Weights of a small transformer language model.
Size: 15 layers, width 192, MLP 512 SwiGLU, vocabulary 798, 5.9M parameters.
Architecture: rotary positions, biases on query, key and value, tied embeddings.
Training: a variant of Muon for these matrices, 184M tokens, 6244 steps.
MLP neurons of a small language model. Each row is named by its layer, matrix (down: output weights) and neuron, and shows model dimensions 64-159. Each number is 128 + 24 x the weight over its row's rms, rounded and kept within 0 to 255. A neuron's up and down rows have the sign that makes its largest values positive.
After each neuron's rows, "fires before" lists the tokens most often just after its 100 highest values on Wikipedia text that the model never trained on. A number after a token or word is its count.

L2.down278 [ 85 104 127 154 131 133 103 122 127 131  93 113 117 129 112 154 124 163 155 158 125 134 139 111 122 121  96 120 158  91 116 150 138 155 123 144 122 122 109 130 139 175 147 130  90 106 126 119 121 114 134 144  93 157 140  91 162 125 176 124 121 121 130 103 123 151  84  92  79 110 149 149 123 134 131  90 140  99 127 108 110 112 121 117 118 116  87 146 112 113 142 144  91 114 163 149]
fires before: "am" 27, "ity" 16, "ound" 10, "ou" 8, "ess" 5

L4.down328 [117 102 104 149 148 154 128 157  81 112 145 152  94 106 126 149 116 119 118 176 173 162 117 120 115 113 129  96  97 165 122  71 105 141 101 137 146 141  81 119 140 108  93 100 141 127  91 113 100 117  96 109 162 125 192 120 142 115 137 124 144 122 150 141 119 167 135 137 167  92 101 173 155 162  88 114 153 140 130 133 104 180 127 105 137  95 133 152 135  88 103 100 134 103 136 134]
fires before: "r" 21, "ain" 20, "in" 14, "ri" 5, "am" 4

L3.down36 [ 88 139 145 134 114 149 103 160 137 105 123 135 125 133 135  95 170 128 128  98 130 127 142 139 154 147 121 126 152 164  86 124 131  89 173 161 126 143 142 115 128 107 118 127 169 100  91 115 122 133 104  72 113  89 110 134 132 100 121 119 142  83 153  97 159 137 139 133 109 133 141 166 174 117 145 135 154 131 141 128 174 110 172 122  88 156 133 102  78 154  65 112 144  76  93 175]
fires before: "ason" 26, "ver" 13, "lect" 10, "v" 8, "e" 8

L7.down79 [ 82 123 117 139 125 127 149 166 133 108 120 139 141 137 122  87 144 102 102 148 139 144 138 152 140  88 142 125 102 158 115 141 144  87 122 113 130 139 108 145 147 114  95 101 180 103 123 143 164 115  97 140 174  81 116 123  86 126 168 121 169 124 118 131 117 136 143 117 127 125  94 135 115 129 121 115 153 130  68 137 101 174 138 155  87 121 161  83 129  92  71 120 111 132 131 144]
fires before: "|" 14, "|---|---" 12, "re" 10, "or" 9, "|---" 7, "al" 6

L2.down371 [129 106 167 129 138 156 133 151 173 115 144 154  85 164 156 102 135 149 138 138 111  95 158 123 138 132 141 132 118  90 108 108  99  93 166 125 112 127 141 137 119 128 122 128 121 127 131  78 117 112 148 127 160 148  97 108 145 101 120 143 138 110 114 116 150 141 116 154 154 148 147 158 131 154 115  98 167 147 117 134 134 128 155 136 143 161 119 106  81 175 131 124 159  57 126 146]
fires before: "ag" 24, "u" 15, "e" 5, "on" 5, "ch" 5, "ason" 4

L4.down120 [ 79 134 140 125 116  88 101 137 176 131 117 127 107 147 108 149 125 151 149 138 114 130 155 107 147 140  74 128 161  98 165 107 135 145 107 172 115 133 103 150 140 144 122 108 108 120 105 129 111 118 132 172 105 165 140 153 147 160 179 120 133 107 109  74 105 163 115  88 107  98 123 126 128 132  91  89 106  89 105 114 136 109 116 142 128  95 101 144 135 117 153 132 118 137 169 132]
fires before: "am" 27, "ou" 17, "ound" 14, "ad" 6, "op" 6, "ess" 5

L4.down78 [128 137 141 146 158 154 169 123  92 103 128 106 144  95  90 112 123 157 117 176 131 136 151 110 121  73 136 100 146 145 148  73 102 131 101  91 146 150 108 143 129 137 127 173  94 113 128 142  88 115  83  88 155 112 144 114  92 110 156 119 142 100 136 137 128 164 143 127 131 122 141 146 131 137 121 123 171 125 141 155 127 120 144 136 105 112 160  96 148 132 104 146 119 101 137 136]
fires before: "er" 34, "ia" 11, "ian" 10, "r" 5, "s" 4

L3.down311 [ 95 129 119 128  99 157 148 133 128 100 131 123 132 128  89 126 172 146 122 176  99  80 119  98 165 157 159 123 134 110 153 127 143 106 122 151 163 164 144 106 146 144 150 135 115 105  93 127 125 130 153 195 108 164 103 104 162 106  92  94 113  95  97  88 166 113 146 129 121 127 147 147 136 158 143 139 180 141 144 138 137  97 131 122  95 148 101 143 103 138 121 119 152 132 120 155]
fires before: "ed" 32, "ation" 12, "ing" 11, "e" 8

L7.down466 [150  92 142 118 153 135 131 113 118  95 132  68 140  98 122 123 125 132 132 156 158 144  81 115  78 132 133 123 105 129 167 110 104 118 147 150 119 119 132  90 147 117 142  81 149 154 125 124 106 185 117 112 119 132 135 161 101 123 151 129 116 153 125  93 147 158 141 115 146 134 116  93 133 125 135 100 102 110 126 102 111 148 172 112 129 160 148 140  92 122  98 188 137 116 124 129]
fires before: "ly" 24, "n" 16, "ent" 7, "l" 5, "ents" 4, "ish" 4

L6.down432 [165 116 149 133 139 121 147 134  88 108 133  84 161  89 116 147 110 106 119 119 149 144 112 137 164 133 138 102 103 181 115  84 140 159  97 152 111 145 134 103  92 136 146  92  90  94 104 124 140 119 162 121 144 101 153 114 141 126 143 103 119 138 133 121  70 204 121 148 125 113 115  95 142 120  67 151  93 129 112 151 119 102 117 122 124 154 158 144  80 116 143 163 137 118 165 102]
fires before: "r" 29, "in" 16, "ree" 10, "ain" 7, "ro" 4, "am" 4

L2.down80 [102 126  70  93 144 139 152 116  82 136 103 123 139  87 109 107 160 126 133  95 134  96 136 134 129  72 109 152  74 113  97 130 109 117 125 109 122 125  96 127 121 100 160 118 162 114  83 124 144 182 101  84 111 125 162 154 114  98 127 190 132 131 153 125  97 157 163  94 168 123 137 155 139 138 135  99 133  93  61 121 190 143 129 128 109 148  95 118 126  86 106  94 114 111 130 137]
fires before: "20" 13, "2" 12, "1" 11, "0" 10, "19" 8

L2.down496 [102 108 120 113 113 203 140 144 140 109 119  83 113 132 125 181 139 140 133 155 136 126 158 104 136 131 190  96 108 141 148 139 145 119  98 115 159 126 147 115 106 122 116 129 145 102 127 164 145 104  97 137  96 134 107 124 118 106  68 134 106 108 100 104 134  93 136 129 137 127 100 119 170 194 100 127 162 151 133 144 181 128 150 138  98 144 132 167  92 154  98 131 145 138 109 120]
fires before: "er" 26, "ed" 19, "ation" 12, "ing" 11, "ers" 8, "-" 6

L11.down63 [103  96 140 139 100 111  82 126 109 122 104 128 127 141 103 152 121 110 116 158 156 128 139 141 113  96 105 149 143  91 136 184 124 136  79 116 118 126 125 115 146 132  77 147 106 133  98 121 141 111 174 134 154 102  84 155  99 111 139 110 154 133 107 163 124 143 139 110 143  88 118 136  88 114 127 106 152 131 141 124 120 175 123 136 111  81 134 154 123 158  77  92  92 154 169  83]
fires before: "re" 15, "or" 13, "en" 10, "i" 10, "ot" 10, "ore" 9

L12.down346 [152 116 120 118 103 142 131 110 130  99 127 144 130 174 115 132 128  89 141 152 140 134 126 140 125 141 178 149 169 101 106 139 116 126 153 116 138 119 113 133  99 114 103 160  94 126 152 103 127 125 102 133 169  81 133 107 108 136 140 133 147 108 121 116 102 149 115 140 126 111 131 118 158 132 133 158 113 158  85  96 134 155 105 111 133 174 175 131 135  93 138 132  90  85 148 109]
fires before: " in" 21, ":" 12, " on" 8, " as" 7, " with" 5

L6.down204 [141 136 111 136 156 114 130 139 108 146 148 141 153 144 164 114 113 147 151 130 135  94 196 147 132 107  89 130 117 172 102 129 143 105 159 134 115 123 129 158 110 122 119 107 148 116 104 108 162 140 130 142 122 154 142 122 160 111 135 137 135 110 137 122 142 172 142 183 136 141 150 115 121 123 159 150 153 164 144 132 143 129 142 108 126 176 131 144 109 144 127  90 117  97 127 127]
fires before: "g" 14, "ag" 11, "al" 9, "e" 7, "ad" 7, "b" 6

L7.down81 [108 134 145 121 130 184 117 116 146 123 131 173  99 131 152 118 145 117 128 157 130 134 117 123 134 159 138 108 125 153  98 128 114 122 135 156 132 165 149 130 121  97 138 133 133 126 135 103 166  90 154 127 108 136 119 114 129 121 158 147 182 155 109  61 150 181 105 143 124 115 163  68 150 107 128 117  69 142 125  77 143 138  95 118 163 128  99 124 124 100 136 175 122  89 101 144]
fires before: "it" 13, "or" 13, "es" 9, "ver" 7, "as" 5, "k" 5

L4.down232 [135  91 114 115 110 147 104 164  99 128 133 120 162 140 115  95 184 150 133 116 153 150 106 114 118  59 119 185 155  78 124 100 123 137 130 158 162 145 131  95 119  93 130 129 160 160 129 102 101 142 102 146 150 142 167 180 110 120 122 158  83 121 133 116 139 124 137 109 113 119 134 143 127 159 130 186 131 131 141 136 126 170 108 122 155 134 174 130 130  89  81 116 112  76 124 145]
fires before: "1" 14, "2" 14, "9" 12, "8" 11, "5" 10, "4" 9

L12.down411 [158  96 119 161 124  82 113 160 126 142 130  56 147 124 114  94 125 129 124 122 144 137 109 148 132 153 165 100 154 135 131 108 121 147 193 157 138 143 150  92 191 132 143 112 149  91 126 172 146 137  77 101  95  89 138  93 122 162 139 160 134 103 167 113 122 144 126 123 133  89 118 116 122 128 137 118 118 155 118 110  98 134 126 142 140 126 122 103  75 107 114  98 157 153 125 115]
fires before: "ly" 20, "ear" 16, "l" 11, "oin" 9, "ro" 7, "ec" 5

L12.down125 [111 121 147 164 149 195 125 105 103 155 140 122  82 166 115 114 162 119 116 145 106 150 140 132 126 140 152 155 145 141 128 147 123 123 140 144 159  82 116 112 150 106 155 120 103 106 121 144 126 126 133 167 133  91 101  99 120 131 115 146 123 167 127 104  72 113 124 154 144 145 146 160 123 131 123 111 139  96 115 146 126 153 138 103 119 123 151 153 162  93 141 148 126  95 156 140]
fires before: " in" 20, " on" 11, " at" 7, "ers" 7, " to" 6, "." 4

L3.down230 [121 170  73 116 143 112 136 160 129 119 108 109 108 143 167 135 145 110 153 122 134 197 127 110 125 109 133 114 179 166 126 138 122 101 113 147 108 159  93 118 134 143  99 128 170 141 129 108 159 105 103 122 122  80 100 156 108  65 139 110 138 126 171 109 151 155 183 127 145 147 136 171 159  87 141 104 152 139 126 121 138 143 140 154 156 141 168 105 122 130  77 147 157 132  96 147]
fires before: "ason" 26, "ver" 13, "lect" 10, "v" 8, "at" 7, "en" 7

L3.down447 [139 122  80 127  91 106 102 141 103 129 116  94 129 125 113 144  92 133 145 111 120 134 143  84 151 124 176 129 126 129 142 132 138  64  95 113 148 124 165 122 100 108 172 110 105 108 125 129 127 152 147 150 161 117 177 170 153 111 127 110  85 117 135 103  93 134  92 119 116 127  97 127 147 112 127 150 122 112 160 155 117 159 107 138 144 143 145 131 107 102 136 120 134 129 139 141]
fires before: "{" 20, "2" 15, "3" 14, "1" 12, "5" 7, "6" 7

L4.down438 [145 115 135 132 117 150 144 152 116 139 143 128  73 136 103 135 135 122 136 140 101 129 128 141 172  78 144 171 117 130 114 145 110 136  95 129  93  99 148 125  98 122 157 109 120 152 124 146 167 114 150  89 175 154 189 141 145  93 117 100 126  93 135 128  87 103 157 135 123 171 123 117 127 185 175 127 105 105 144 102 155 146  81 120 166 124 171 143 108 148 129  87  99 104 118 103]
fires before: "5" 19, "4" 12, "2" 11, "N" 9, "3" 9, "0" 8

L11.down290 [169 106  76 102 133  98 133 108 126 123 115 143 114 141 136 138 178 157 132  96 131 160 122 114 151 144 133 143 147 131  87 160 121 153 146 137 143 175 167 107 134 135 134 102 171 105 128  98  98 145 102  86 136 112 145 131 123  98 139 149 124 158 144 114 133 115 155 125 139 144  98 112  84 126 128 135 154 154 106 120  89  75 129 127 124 108 134  75  84 146 114 143 111 121 110 102]
fires before: "le" 18, "il" 15, "ly" 10, "ed" 10, "l" 7

L7.down481 [143 147 132 134 198 148 132 144  98 120 130 107 145 135 102 126  96  76 116 130 124 117 120 127 102 137 134 109 139 147 132  88 132 121 113 114 130  98 124 115 147 140 108 113 104 129  80 137 136 165 108  81 131 129 149  68 114 145 129  79 149 123 120 151 121 131 105 119 170 112 102 106 131 113 116 165 121 138 112 184  90 147 106 110  94 140 179 144 121 111 130 154 146 132 171 147]
fires before: "r" 20, "in" 16, "ain" 9, "s" 9, "ri" 5

L11.down294 [115 142 144 108 123 141 114 154 119 104 109 130 128 134 160 127 157 105 149 112 166 128 107 114 118 134 128 133 127 146 131 120 112 132 161 150 159 132 154 133 142 124  95 135 140 115 127 136 103 125 119  70  98 135 101 125 106 106 135 141 151 150 120  82 171 141 126 115 129  77 154 149 129 108 118 138 125 125 150 124 166 112 136 160 122 111 181 120  95  95 111 157 135 101 147 164]
fires before: "ason" 16, "ver" 12, "at" 10, "en" 10, "k" 9

L12.down154 [ 77 116 180  75 115 154 122 106 108  95 114 127 100 131 111  99 167 173 144 145 131 132 127 139 144 123 100 167 151 100 137 152 111 118 115 133 151 141 134 114 157 100 118 108 110 144 102 128  88 100 137 179 119  99 112  98 105  94 131 139 167 125 134 113 134 151 125 177 155  97 170 129 139 143 120 134 144 125 140 129 144 143 117 143 121 165 122 110 118 142 108 112 123 109 118 113]
fires before: "er" 17, "ed" 10, "b" 10, "d" 7, "f" 7, "ing" 7

L4.down204 [128 120 109 115  78 117 142 152 152 115 127 120 113 121 141 111 152  82 148 102 158 134 141 101 149 118 123 119 133 155 134 116 102  88 128 136  99 166 104 103 118 120  84 167 162 139 108 128 111 124 139 101 131  60 135 150 130  77 144 130 121 116 152 117 160 141 146  85 138 146 184 132 172  92 132 127 155 136 137 104 107 106 135 142 123 168 169 116 171 139 134 152 148  92  82 117]
fires before: "ason" 19, "ver" 13, "lect" 10, "e" 9

L3.down252 [ 78 109 119 139 137 119  84 153 137 125  71 136 122 143 115 121 144 165 141 145 144 140 136 140 139 118  94 127 149 100 103 118 147 155 136 154 124 124 115 138 145 141 120 136 109  94 126 143 120 109 146 155 109 154 137 111 165 113 159 129 128 117 133  83 123 162 112  99  67  99 122 153 135 140 101  78 125 107 135 105 113 115 117 118 116 111  89 152 129 137 130 137 100 113 164 136]
fires before: "am" 27, "ou" 18, "ound" 15, "ad" 7, "ess" 5